config = dict(
    hidden_size=256,
    rope_theta=10000.0,
    bias='none',
    parallel_block=False,
    init_std_down=0.00874,
    learning_rate=0.00115,
    beta1=0.95,
    lr_head=0.00847,
    max_grad_norm=0.5,
    decay_fraction=0.717,
    decay_shape='sqrt',
    batch_tokens=32768,
)
MLP neurons of a small language model. Each row is named by its layer, matrix (gate and up: input weights) and neuron, and shows model dimensions 0-127. Each number is 200 + 40 x the weight over its row's rms, rounded and kept within 0 to 999. A neuron's up and down rows have the sign that makes its largest values positive.
Before each neuron's rows, "fires after" lists the tokens most often just before its 100 highest values on Wikipedia text that the model never trained on.

fires after: "–", "19", "20"
L8.gate530,201,188,163,220,151,167,141,200,205,217,272,257,223,248,210,233,192,185,185,238,245,210,192,226,220,252,198,99,262,170,195,194,196,203,165,202,124,236,223,263,175,181,177,333,219,191,242,207,216,243,121,158,168,204,180,267,214,200,149,167,238,169,199,203,175,116,231,158,133,190,226,208,228,240,218,204,253,217,210,245,207,144,246,218,254,272,233,209,211,136,257,150,210,246,189,210,128,121,166,202,204,258,250,194,170,223,266,175,242,236,230,171,178,210,249,176,173,188,202,213,193,191,154,167,192,179,193,149
L8.up530,170,187,171,195,204,233,193,141,300,255,238,172,349,231,227,146,153,225,237,190,211,102,182,155,300,238,189,152,190,235,244,170,179,228,263,194,207,170,152,133,191,261,169,241,220,215,153,166,154,193,243,220,183,212,182,221,172,262,230,271,174,141,218,178,191,210,154,240,232,162,164,209,187,158,168,209,190,172,219,160,226,200,189,181,203,209,161,219,184,159,240,212,113,305,205,218,170,165,164,275,194,236,241,231,255,185,213,184,181,187,196,236,226,257,149,167,176,272,184,179,239,256,182,148,174,184,199,218

fires after: " "
L8.gate563,210,135,177,248,224,173,136,231,178,267,168,153,210,190,161,213,154,240,145,198,150,213,75,252,269,222,215,245,257,168,157,215,197,259,218,234,141,153,135,244,171,224,176,216,290,241,222,126,159,187,195,199,166,164,287,220,240,223,226,258,251,164,261,201,254,178,208,154,185,204,259,216,144,198,155,240,154,175,184,209,223,222,276,194,216,204,184,202,142,167,154,255,181,186,236,210,285,258,246,176,208,191,215,176,202,244,218,186,233,261,198,141,102,224,210,240,154,235,224,219,208,234,175,241,280,162,252,161
L8.up563,184,214,222,175,182,188,228,145,229,234,186,129,243,253,200,212,185,189,221,197,178,180,319,170,172,234,170,135,160,216,191,149,226,257,261,244,151,103,209,200,194,271,235,167,125,199,200,180,196,249,255,255,232,190,183,194,237,295,179,220,217,143,279,178,244,213,146,224,256,224,233,153,123,282,121,170,182,156,125,176,216,257,247,176,213,160,119,228,167,183,216,196,254,188,243,175,182,196,173,198,189,216,169,170,212,242,201,147,156,251,167,187,246,224,257,279,185,161,240,210,245,194,163,200,158,210,227,183

fires after: " ", "19", "-", " |", " n"
L7.gate635,179,103,204,243,77,191,211,173,205,204,254,239,189,210,211,267,250,162,240,210,159,193,113,183,243,148,197,213,183,271,195,177,180,183,217,206,199,203,227,187,196,215,171,105,161,225,202,243,266,124,263,231,291,276,210,232,269,217,194,248,219,191,211,184,176,205,143,146,238,172,173,237,265,242,245,239,233,183,151,221,187,246,213,195,207,215,241,220,236,223,165,168,183,186,192,188,234,194,65,179,222,137,172,172,257,160,231,198,136,184,278,186,134,199,277,218,149,134,202,216,211,266,190,158,200,208,251,219
L7.up635,235,177,221,231,171,238,206,175,197,207,246,233,235,196,191,255,111,178,214,150,168,148,159,237,228,217,164,144,155,244,188,271,224,198,162,178,189,184,211,166,232,234,218,262,168,189,160,205,289,184,179,218,169,236,170,154,187,199,157,166,223,243,156,247,203,109,191,153,163,195,204,285,249,229,217,225,184,214,264,212,176,204,178,211,210,182,180,179,214,229,251,168,208,214,278,205,194,119,231,187,239,173,189,220,143,191,182,279,226,265,171,146,179,261,183,285,133,237,215,235,181,144,235,202,283,250,152,186

fires after: " ", " |", "-e", "19"
L9.gate523,145,208,166,165,156,256,216,221,197,155,159,232,175,160,161,196,197,179,203,128,242,194,181,228,135,240,227,169,183,128,256,230,182,239,230,234,87,206,251,210,238,190,176,183,286,195,216,172,219,211,170,188,223,211,177,228,237,133,194,257,198,199,237,157,213,203,160,144,287,176,239,174,216,180,213,161,261,215,125,234,214,202,241,245,162,199,206,269,188,210,117,193,183,249,253,202,197,195,247,233,219,142,140,132,216,205,167,214,242,199,127,266,303,207,155,230,223,131,186,171,185,179,162,267,229,228,251,168
L9.up523,226,125,129,145,275,223,112,186,170,192,210,139,251,216,158,205,141,251,232,230,214,185,165,199,181,225,143,218,212,245,244,215,168,109,136,155,149,206,212,138,257,192,130,84,196,209,211,213,189,112,137,216,177,130,232,198,187,228,183,268,230,153,208,190,173,147,243,163,194,257,225,236,227,226,214,173,174,164,224,229,219,196,250,231,186,177,225,250,244,117,173,162,221,218,250,200,213,208,256,185,248,205,210,211,189,156,175,192,154,224,132,227,151,197,259,154,212,219,221,207,176,234,201,160,172,158,216,117

fires after: "19", "20"
L9.gate361,217,179,241,257,134,242,160,239,168,149,135,214,163,226,184,126,241,200,132,175,180,169,197,146,246,235,173,115,257,173,256,206,203,201,207,235,203,141,182,148,131,233,190,209,162,169,235,248,212,149,220,293,163,158,231,277,178,253,122,193,154,219,148,208,176,185,175,280,207,198,260,220,170,205,250,205,171,156,236,248,236,217,209,210,150,277,142,185,152,245,231,167,149,131,175,206,215,144,246,180,219,152,249,210,234,210,214,200,177,181,204,194,243,200,241,132,212,213,188,230,192,180,213,226,266,200,159,206
L9.up361,250,191,200,194,192,154,197,148,245,198,215,286,183,242,171,157,247,143,214,146,179,252,255,170,137,195,222,248,147,285,182,284,270,296,146,232,177,200,207,187,253,193,241,166,221,217,179,240,212,263,196,187,133,201,270,144,240,147,203,131,147,102,183,215,254,168,206,195,273,143,177,246,194,167,221,120,195,219,259,238,227,176,174,137,208,200,204,195,169,258,266,266,148,167,150,201,178,191,208,184,173,243,135,222,246,221,193,214,155,272,217,232,181,264,193,236,229,186,161,216,192,219,167,195,177,159,204,175

fires after: " "
L9.gate358,212,230,201,251,225,192,188,277,220,194,228,188,203,195,195,181,223,153,180,211,153,205,147,217,236,219,173,206,224,138,232,130,209,143,145,249,133,177,218,184,145,145,211,156,172,147,202,202,257,218,253,205,165,204,313,178,265,167,215,238,219,83,227,219,222,172,237,146,159,182,194,179,210,216,203,251,155,151,209,250,218,238,229,156,136,160,153,191,207,145,176,267,216,223,244,195,250,138,142,240,225,205,188,173,146,218,190,191,208,255,164,221,145,195,184,254,165,163,170,186,188,157,131,224,247,166,196,115
L9.up358,202,273,230,118,220,172,196,182,251,203,256,247,226,222,279,170,212,148,189,246,148,266,180,213,181,161,259,197,200,274,185,174,241,155,212,228,211,194,162,238,118,187,234,290,208,202,164,229,190,199,191,141,212,223,252,248,198,231,230,181,155,165,208,168,192,142,231,262,220,180,248,275,244,195,218,160,178,119,162,189,213,168,205,164,177,270,101,188,193,196,225,202,145,178,132,172,279,279,107,182,204,196,209,205,172,227,280,240,152,181,194,204,161,184,222,220,227,188,195,199,199,187,175,225,212,199,206,133

fires after: " (", " \"", ";", "===", "-", "\n"
L8.gate532,153,141,209,204,218,197,239,165,178,220,264,162,165,231,247,244,238,166,155,205,198,164,158,249,223,199,191,156,164,208,181,262,145,214,224,241,171,163,228,146,185,178,166,246,187,184,210,229,246,209,234,277,142,170,169,222,205,119,208,137,233,188,202,188,275,251,228,214,185,226,281,160,253,301,163,222,185,193,212,285,165,158,241,167,204,166,195,179,303,139,219,180,198,170,262,203,142,180,198,162,253,172,195,233,237,213,215,240,264,210,126,208,194,214,161,301,228,211,191,188,212,139,184,250,185,216,193,176
L8.up532,143,170,229,164,268,168,118,277,257,189,199,208,195,229,202,206,156,147,161,149,209,129,182,191,176,135,239,243,138,165,191,197,259,181,268,275,178,167,179,187,223,335,172,200,236,178,144,251,242,185,166,210,246,197,239,242,242,193,244,131,163,122,224,196,177,219,186,219,243,209,116,211,189,169,190,230,236,233,239,139,168,171,213,284,232,220,185,195,233,307,213,137,216,316,216,220,224,247,198,195,209,221,197,170,214,219,271,141,203,155,222,215,163,225,136,225,180,258,194,258,232,237,137,275,171,193,198,236

fires after: " is", " was", " the", " are", " been"
L9.gate118,179,179,193,176,211,213,224,253,193,135,214,228,220,275,163,122,189,160,151,143,134,181,167,151,220,207,163,152,183,216,287,165,185,230,181,157,133,173,180,172,233,190,187,203,256,138,192,183,299,221,235,221,228,253,232,165,182,250,215,122,177,202,167,209,265,233,245,239,115,181,229,204,234,217,220,235,237,148,204,192,198,254,146,234,188,269,217,277,188,194,165,209,163,199,218,192,187,156,250,232,107,125,235,237,191,227,132,241,187,188,209,137,151,225,195,273,211,217,163,216,161,171,134,246,191,172,123,141
L9.up118,221,202,210,165,213,150,201,189,261,248,239,168,146,208,251,178,221,131,186,145,151,189,267,148,246,281,259,175,200,198,207,223,234,215,143,169,144,262,194,177,190,216,187,112,178,201,223,305,258,156,197,225,225,183,236,144,161,199,233,226,201,250,216,212,237,201,108,219,301,138,203,174,209,164,223,167,262,157,222,157,202,187,237,157,155,206,197,201,163,182,204,144,284,257,220,146,192,155,164,253,128,214,191,211,255,188,168,171,213,196,183,265,187,248,201,232,199,177,159,216,215,174,259,163,225,197,212,174

fires after: "20", "19"
L9.gate37,167,148,174,246,260,195,209,223,142,207,255,190,162,229,108,258,239,189,138,218,215,175,205,241,169,187,171,220,213,187,150,165,202,298,175,193,151,228,155,166,237,223,187,151,241,188,281,231,151,201,286,232,213,189,177,256,119,161,143,233,201,184,225,235,198,231,245,250,190,171,255,192,197,159,249,209,219,196,161,250,112,212,154,202,169,218,211,220,202,170,222,168,171,140,196,145,175,169,190,38,243,163,198,235,224,195,167,182,247,161,158,169,247,177,166,226,195,182,207,238,149,205,189,231,276,184,228,192
L9.up37,198,175,144,187,226,172,178,101,163,163,148,168,195,242,208,229,277,128,172,254,270,176,91,155,225,237,165,223,210,299,223,270,254,183,155,258,150,198,176,132,212,210,225,196,166,160,160,292,248,169,192,165,194,182,176,172,209,244,216,139,218,115,234,202,213,152,232,176,126,265,177,176,115,224,134,275,184,168,163,170,203,189,227,271,176,192,240,171,220,213,221,258,156,139,156,230,267,247,278,226,201,195,220,169,260,193,290,183,170,199,195,144,181,211,89,210,171,228,197,220,261,204,169,199,130,186,155,207

fires after: " ", " (", " St"
L2.gate34,256,214,201,280,229,316,196,197,179,154,227,177,191,211,188,206,138,267,195,210,170,193,185,196,271,273,169,205,238,126,234,209,236,193,242,142,171,234,198,142,118,182,146,192,234,208,227,175,245,243,220,214,162,179,183,284,187,174,276,239,256,212,153,235,261,174,251,227,181,184,263,189,183,187,192,211,246,152,230,211,195,149,250,199,223,208,185,203,268,124,195,140,268,202,164,170,167,276,179,200,238,241,178,187,172,205,197,237,204,147,229,102,186,203,219,186,216,248,124,302,223,203,207,247,177,160,196,200
L2.up34,176,200,158,218,184,178,228,167,211,176,51,170,179,214,168,224,112,158,147,215,172,190,196,148,256,166,253,211,148,206,192,147,237,180,308,269,217,167,263,199,173,264,228,190,150,256,157,225,175,200,202,208,211,215,241,162,177,231,194,128,213,209,233,180,145,224,206,157,253,163,215,223,96,237,154,252,213,196,164,153,135,202,180,276,150,251,254,201,190,239,137,195,213,237,157,215,155,197,175,194,209,176,131,179,162,172,238,215,163,137,226,226,144,157,240,200,208,221,219,136,250,168,165,209,203,197,209,152

fires after: " ", "12", "–", "10", "11", " least"
L8.gate261,227,219,190,243,176,270,238,215,211,118,216,151,139,170,187,216,186,193,200,220,173,233,116,224,228,189,216,229,191,230,205,270,255,184,219,183,242,207,217,138,161,247,210,156,295,201,159,284,163,182,166,198,215,111,174,230,265,159,246,186,250,206,154,247,174,161,242,166,229,210,221,215,163,177,131,176,208,128,175,159,208,229,254,212,244,216,232,128,225,281,195,198,192,181,166,216,199,190,197,168,229,191,232,166,145,166,193,243,205,192,248,212,177,193,186,264,228,217,223,236,153,261,262,172,188,231,173,163
L8.up261,151,251,185,246,191,190,224,86,224,241,152,161,159,225,249,183,167,230,148,226,206,193,119,204,281,225,186,235,135,230,185,252,174,169,156,268,180,176,255,210,132,153,146,126,164,204,232,225,305,174,153,188,166,185,246,226,263,170,267,167,195,168,136,190,172,225,185,179,228,218,220,211,170,256,126,158,196,162,220,167,200,252,255,203,146,174,230,112,191,223,178,196,147,233,194,218,198,149,158,271,157,228,186,238,237,194,189,146,224,187,172,268,230,173,145,187,106,235,211,165,212,176,200,225,145,254,203,235

fires after: "20", "–", "19", "j"
L9.gate254,193,216,174,267,279,179,240,257,189,291,192,180,185,178,218,192,219,161,221,205,134,256,158,243,225,204,162,224,168,175,203,152,250,159,205,194,268,183,210,238,158,178,244,189,252,196,211,205,183,205,281,174,168,94,218,167,186,150,185,142,186,188,267,219,279,180,214,189,221,128,223,158,242,230,217,165,205,213,176,116,236,204,116,188,170,184,213,184,225,185,214,174,136,130,154,167,165,159,241,166,215,168,140,151,219,163,161,145,126,233,223,176,244,238,138,190,235,216,133,259,246,162,261,165,246,213,187,167
L9.up254,171,234,216,167,180,221,170,212,181,150,220,108,176,206,135,244,310,132,191,205,158,198,197,131,198,241,212,184,253,158,182,203,261,194,218,198,90,256,131,180,212,230,149,241,99,148,180,236,237,225,196,227,176,255,248,225,207,262,212,186,334,133,123,199,162,224,210,166,242,239,177,234,196,237,226,138,211,194,218,245,199,142,113,188,164,113,196,130,294,123,254,204,204,251,210,180,226,184,155,160,197,267,236,233,261,163,236,161,202,221,195,173,210,158,167,180,205,201,209,216,152,256,230,228,236,218,222,149

fires after: "20", "19", " he"
L3.gate421,261,146,134,234,231,200,198,252,197,203,144,214,218,194,198,194,160,190,267,239,230,240,121,170,149,244,206,242,226,214,253,190,142,247,187,170,143,155,228,222,214,259,225,218,208,176,236,180,210,190,145,221,207,245,230,193,241,203,213,230,235,144,134,192,242,100,151,219,235,210,196,235,242,223,196,160,218,171,228,253,171,234,217,208,208,258,198,228,234,210,233,210,252,105,299,178,143,128,259,189,131,178,162,254,239,185,184,216,164,152,214,228,196,230,117,182,275,174,241,208,224,233,266,143,159,146,272,189
L3.up421,258,278,168,238,258,239,214,199,210,209,189,181,235,237,227,179,127,162,286,219,229,190,187,196,235,224,187,204,225,147,214,134,213,192,197,193,166,257,216,145,193,240,202,195,203,192,193,172,143,198,207,213,118,180,220,200,213,251,224,225,197,165,297,222,187,259,233,176,195,197,173,190,262,224,148,175,263,211,221,178,233,173,234,182,182,211,150,294,256,143,227,231,192,221,236,209,202,205,186,194,216,118,140,221,215,198,146,141,167,201,185,210,235,202,191,164,224,142,179,235,208,219,269,181,219,189,223,206

fires after: ".", "–", " ", " +"
L9.gate300,199,232,167,192,172,136,79,239,148,209,174,202,209,260,198,206,159,195,176,259,265,155,189,137,293,243,211,186,169,193,240,212,255,208,132,223,231,134,154,221,218,181,204,258,193,255,180,193,224,262,137,217,109,181,218,226,187,241,213,216,124,127,219,236,234,195,203,224,159,207,190,180,173,161,198,267,281,228,238,170,167,199,264,250,206,160,186,207,199,185,144,224,158,212,166,142,224,217,244,224,215,202,187,132,137,214,228,244,224,198,173,271,108,201,150,217,202,225,189,258,136,238,102,181,197,152,250,176
L9.up300,161,185,193,267,224,147,215,200,264,185,171,152,232,230,158,200,166,219,212,206,216,224,226,283,240,256,171,207,148,263,213,240,204,155,189,121,168,237,196,198,259,170,189,216,187,175,232,171,223,221,202,201,210,244,202,154,252,158,182,184,254,141,237,153,229,188,224,214,194,132,178,227,257,265,151,216,170,146,253,174,142,242,263,138,215,170,130,214,247,231,268,224,235,245,233,264,161,180,154,165,179,246,169,209,173,259,253,262,230,150,151,155,191,263,207,228,215,233,229,243,232,297,219,144,151,170,183,209

fires after: " ", "4", "2", "6", "7"
L2.gate307,238,103,197,273,188,158,272,209,173,234,144,212,175,198,223,266,202,208,187,236,221,220,187,243,198,208,266,188,169,184,214,118,197,196,178,255,132,137,232,260,186,168,218,184,202,153,206,186,273,210,215,165,191,176,263,206,230,182,196,229,168,212,199,259,204,157,244,259,194,217,200,195,228,224,191,242,225,153,198,170,266,215,180,186,150,190,172,183,206,248,204,239,208,118,186,240,216,179,172,181,124,131,207,203,207,242,213,200,216,179,182,149,210,230,151,178,202,154,292,239,158,194,124,133,259,234,241,143
L2.up307,198,255,167,125,159,163,259,124,165,252,179,329,169,199,253,144,207,196,228,231,206,179,170,260,231,181,176,174,135,251,134,210,145,238,228,166,273,199,245,192,241,163,245,168,190,198,213,196,255,167,178,162,152,181,235,209,255,133,172,176,204,248,174,215,243,209,120,189,231,185,199,173,189,194,197,225,160,162,167,212,180,211,211,219,209,234,145,207,222,232,235,264,210,213,159,195,217,181,196,146,178,166,188,196,183,208,236,192,178,163,171,225,211,195,201,168,185,191,234,106,128,204,166,239,215,146,196,122

fires after: " was", " is", " |", " to", " could"
L8.gate574,176,201,233,230,133,216,214,130,231,210,212,256,219,122,238,132,196,176,185,174,219,230,234,152,227,231,166,212,213,222,247,241,223,168,157,98,204,197,260,133,171,197,225,177,301,204,190,151,251,193,187,174,254,231,171,206,248,245,238,188,141,210,181,220,261,174,159,185,176,143,248,213,261,202,217,203,209,191,164,221,169,244,177,217,165,171,161,288,197,233,211,169,243,239,161,198,207,203,203,178,222,151,153,149,221,198,212,223,222,185,232,215,247,206,204,217,184,182,213,185,173,150,235,187,227,171,144,201
L8.up574,161,186,221,123,209,271,210,180,202,183,275,309,247,228,241,223,163,165,203,199,193,193,193,176,203,120,173,181,240,149,178,169,161,162,253,190,214,275,224,238,237,270,170,112,179,248,166,204,184,177,158,211,303,241,185,178,217,247,195,172,118,181,126,220,169,161,209,273,218,203,148,115,194,201,196,173,121,168,216,179,214,260,145,169,180,220,182,155,160,226,188,228,205,239,186,82,163,175,157,226,186,280,163,218,219,149,201,197,207,154,231,271,104,172,150,148,206,215,247,266,207,200,159,204,248,235,196,211

fires after: "20", "19"
L8.gate449,197,251,207,171,197,240,194,215,222,138,198,221,217,221,185,225,236,152,210,199,206,234,208,278,213,113,203,233,226,153,231,219,132,258,172,155,132,181,164,197,209,240,178,216,172,165,152,269,147,188,187,190,166,149,203,165,96,237,263,248,214,171,220,230,190,173,222,205,185,205,253,183,232,237,153,261,212,183,204,238,210,219,160,328,129,159,223,238,218,173,174,175,189,208,176,255,137,191,227,232,124,244,242,130,226,223,229,184,223,183,194,171,229,159,182,219,150,157,240,198,218,185,224,180,196,255,145,220
L8.up449,219,260,173,182,206,236,154,205,181,285,185,208,188,226,187,211,212,190,233,248,198,210,167,168,173,205,147,161,190,209,96,240,258,213,149,163,254,221,193,237,181,160,143,158,161,124,247,179,208,187,157,184,178,215,186,191,174,201,217,154,218,170,200,227,177,174,85,167,234,100,195,203,161,184,104,248,206,194,262,198,243,257,279,237,214,206,153,200,179,195,146,225,220,223,174,272,219,196,248,230,163,250,132,169,175,281,201,259,224,265,88,146,188,225,295,205,223,243,242,229,226,165,195,151,203,183,260,140

fires after: " |", " (", " ", "-", ";"
L7.gate459,253,191,219,178,195,251,239,203,181,210,250,197,241,229,176,263,154,178,259,142,80,260,232,207,192,202,217,197,255,302,214,232,217,235,177,270,177,165,195,117,198,202,167,168,98,146,240,205,237,258,193,246,198,252,167,236,204,220,258,135,178,155,230,201,140,232,213,153,156,152,219,111,163,271,187,301,161,202,133,317,205,186,230,198,219,209,243,109,195,168,235,170,205,168,151,262,216,177,202,185,257,202,212,179,151,222,143,234,244,211,197,239,183,255,190,128,185,183,220,234,217,226,219,201,148,214,175,193
L7.up459,176,251,181,225,213,251,139,220,274,186,209,149,257,220,251,230,170,100,236,258,224,220,235,197,226,210,142,173,226,271,149,258,213,232,168,190,201,242,184,250,103,183,173,237,204,199,181,207,235,142,191,234,194,206,142,145,189,191,175,226,134,232,178,165,217,187,248,197,209,131,208,175,228,161,228,236,207,217,182,272,236,167,206,223,226,297,179,219,200,224,178,117,167,265,141,168,227,144,206,213,219,162,176,188,182,210,207,267,238,180,222,141,241,233,164,195,212,194,202,266,275,185,292,207,246,204,267,203

fires after: "20", "19", ".", "18"
L7.gate453,197,173,162,260,233,189,219,182,156,158,209,174,200,178,122,187,207,201,201,177,197,161,226,164,232,148,252,218,211,230,150,192,177,256,202,209,200,215,214,196,168,218,94,291,186,191,210,198,173,222,228,221,221,182,95,139,173,176,218,229,208,115,218,158,225,263,231,163,177,224,277,219,240,231,268,205,199,181,160,224,211,151,194,235,142,238,211,227,128,127,231,186,204,212,189,221,199,157,179,189,229,220,240,173,279,139,97,187,237,152,247,229,155,253,194,258,175,109,185,207,184,235,233,187,215,167,164,128
L7.up453,241,213,223,208,148,170,128,214,150,210,209,138,188,229,153,196,299,191,149,258,205,192,138,166,220,207,218,256,200,200,185,223,139,155,286,194,206,104,208,211,206,190,262,242,131,222,163,320,206,242,189,159,152,123,203,176,219,194,175,281,244,199,176,175,236,212,164,244,193,127,167,166,155,183,231,168,206,193,194,184,232,131,242,160,252,212,274,263,226,212,249,220,199,210,212,199,129,134,154,178,128,231,154,152,210,317,279,251,216,207,221,165,161,207,296,138,190,200,225,176,133,176,186,228,218,242,186,224

fires after: " ", " |"
L7.gate125,268,215,221,211,250,123,245,218,186,195,254,144,288,225,208,197,187,208,198,189,246,111,173,213,119,275,222,255,255,250,252,181,255,211,167,134,200,180,240,184,238,196,195,183,218,194,129,188,236,263,303,109,161,184,219,214,194,174,226,205,281,164,115,207,235,206,186,144,225,207,189,264,184,174,209,218,255,151,164,190,220,254,234,211,206,176,193,209,255,188,247,176,272,184,239,179,205,188,221,164,201,168,137,210,147,224,182,228,206,201,215,228,178,232,147,219,177,197,142,179,214,157,186,165,223,179,305,229
L7.up125,253,223,201,180,231,118,184,255,167,203,200,180,166,180,146,197,169,156,147,185,223,161,218,138,261,256,222,253,216,179,221,164,268,194,189,269,227,176,166,211,219,184,251,265,175,191,162,214,111,157,249,196,233,258,181,209,232,216,245,174,230,119,179,237,262,242,141,198,198,153,271,167,139,198,235,200,198,176,151,236,127,180,217,175,187,220,260,240,247,239,153,214,151,232,214,255,208,181,225,135,268,182,187,164,166,231,121,167,243,155,177,275,178,191,241,257,189,231,203,118,251,257,166,256,241,181,170,171

fires after: "18", "19"
L7.gate364,156,164,205,190,184,273,244,210,171,172,250,182,190,333,188,283,194,202,251,243,157,165,149,236,180,175,164,208,250,182,202,120,180,179,183,193,164,228,148,129,213,190,171,180,279,271,180,166,173,186,223,217,277,135,231,173,202,203,194,198,186,142,216,226,183,137,302,223,198,224,221,179,207,181,243,195,211,138,259,142,191,225,194,281,239,196,233,141,141,131,261,181,263,252,264,106,162,199,241,197,199,211,171,186,185,121,164,184,207,221,204,202,260,281,171,198,145,216,232,238,250,177,124,109,202,206,154,224
L7.up364,216,252,205,219,152,238,268,151,233,202,195,247,233,263,215,263,143,229,240,227,150,185,244,222,150,183,200,180,189,240,151,304,243,178,116,241,198,251,163,174,172,116,226,234,212,203,200,159,220,155,166,258,112,230,177,146,185,113,193,242,226,103,175,247,192,205,197,208,106,169,220,170,238,149,213,232,207,207,222,176,135,230,183,209,278,182,277,117,174,174,177,172,106,327,247,250,198,162,219,160,131,228,239,190,139,212,182,265,161,252,120,117,145,270,188,198,235,226,165,201,176,228,203,129,193,248,220,194

fires after: "20", "19"
L10.gate105,263,176,132,177,222,205,192,205,144,229,196,194,176,143,116,186,227,153,163,209,149,213,195,222,233,191,162,173,173,247,181,172,182,166,127,218,174,213,140,245,202,187,182,176,192,178,266,191,205,232,215,244,184,211,204,157,206,213,119,168,251,147,185,163,149,202,294,236,198,223,314,181,203,167,163,195,163,234,207,241,137,185,166,263,194,313,213,217,167,216,273,233,202,155,203,170,148,167,178,184,160,302,251,177,329,134,210,232,232,160,172,210,213,186,221,168,233,190,142,183,186,189,229,288,230,279,211,208
L10.up105,315,206,122,162,223,186,199,205,246,291,224,219,228,126,212,229,244,255,181,229,237,166,157,214,244,228,229,142,276,233,175,226,225,171,155,180,178,248,188,212,142,225,201,261,179,166,157,237,188,203,266,126,206,219,247,217,246,205,224,159,195,203,107,222,181,175,285,146,202,157,215,205,266,165,157,135,188,178,204,272,198,204,168,218,157,153,210,145,194,208,195,249,220,190,207,177,187,118,178,201,224,181,218,168,238,201,185,195,116,220,219,227,230,203,181,185,215,258,194,186,152,146,207,210,249,228,174,259

fires after: " "
L2.gate312,187,161,232,198,212,236,154,193,225,185,210,185,175,196,259,237,190,145,225,253,208,110,211,251,150,221,230,165,105,176,191,213,153,130,179,228,232,215,173,187,174,197,166,223,193,206,169,181,160,204,225,216,141,205,172,174,184,208,247,238,218,178,243,88,169,205,237,243,161,193,186,251,189,220,199,175,229,206,209,250,258,190,211,216,181,165,150,161,183,234,168,201,228,274,259,161,205,166,156,281,240,213,223,176,110,205,161,193,215,258,200,235,201,191,137,172,188,186,223,215,195,182,163,228,189,211,257,257
L2.up312,213,252,193,190,229,222,176,205,227,180,209,167,191,253,265,152,230,184,150,190,131,193,210,235,225,213,236,213,257,205,205,191,225,145,200,180,165,209,130,240,189,181,208,230,228,212,193,129,176,204,231,191,272,224,258,238,242,234,301,246,204,155,151,158,242,130,226,198,182,207,215,157,169,265,214,167,274,174,173,196,190,203,202,227,200,184,149,240,169,265,269,193,182,211,192,208,246,227,112,246,140,190,244,145,246,239,124,211,142,169,183,230,243,274,213,224,217,237,170,176,146,143,169,273,230,170,172,141

fires after: " ", "–", "-", "24", "\n"
L9.gate563,187,164,180,239,238,198,193,168,190,306,248,211,208,174,151,197,203,167,189,220,185,174,215,225,206,194,202,182,154,235,237,243,229,159,208,169,172,239,208,131,182,217,184,202,210,135,146,256,239,256,171,268,184,146,197,279,274,238,289,177,195,161,201,320,170,249,297,213,232,231,187,156,176,253,168,187,201,155,157,301,212,220,193,270,189,232,218,177,146,129,200,139,220,209,118,277,227,168,147,177,156,170,222,146,211,225,202,245,212,156,193,244,103,252,107,190,244,201,176,164,200,227,184,169,176,144,209,153
L9.up563,195,219,266,191,203,219,145,185,262,188,265,245,199,179,203,202,190,239,243,230,222,208,173,147,247,251,181,202,222,221,199,198,193,175,166,141,220,167,227,228,163,234,222,164,151,151,194,171,128,142,221,243,122,245,191,241,230,224,141,164,170,171,163,182,200,222,159,173,216,153,203,315,176,180,163,178,211,236,198,255,195,145,154,197,148,209,230,169,198,229,276,123,130,222,191,158,181,190,280,282,130,183,221,144,149,187,142,187,219,214,192,264,253,151,205,226,114,201,190,222,236,167,156,247,144,197,174,137

fires after: " to", " was", " would", " is", " |", " and"
L7.gate661,139,233,155,171,81,140,187,217,202,242,229,217,219,271,248,248,199,199,117,241,248,164,210,153,172,148,151,208,169,206,272,221,230,199,195,211,183,221,193,207,179,187,137,188,248,222,234,204,265,197,207,214,226,193,202,204,289,173,246,167,126,170,194,175,143,246,228,163,215,217,226,190,223,244,176,230,167,176,134,297,229,192,107,275,262,165,192,217,179,226,205,198,247,188,159,138,184,213,184,198,248,195,200,199,149,120,174,267,268,212,208,233,169,227,286,301,150,102,141,213,214,179,144,187,185,152,214,216
L7.up661,232,166,214,158,189,219,275,224,201,184,180,167,152,235,217,213,206,146,227,166,215,253,204,102,195,299,106,208,180,165,189,157,206,177,162,173,146,249,129,211,183,252,186,193,233,234,221,195,188,177,224,242,270,225,195,225,150,257,155,264,164,188,232,173,127,191,139,141,187,190,164,232,227,209,87,145,175,250,193,211,189,238,121,297,222,169,183,128,229,206,246,226,163,205,234,174,181,208,261,220,153,205,241,240,220,187,277,269,200,194,226,158,224,183,216,175,263,178,209,274,221,150,192,186,169,203,208,221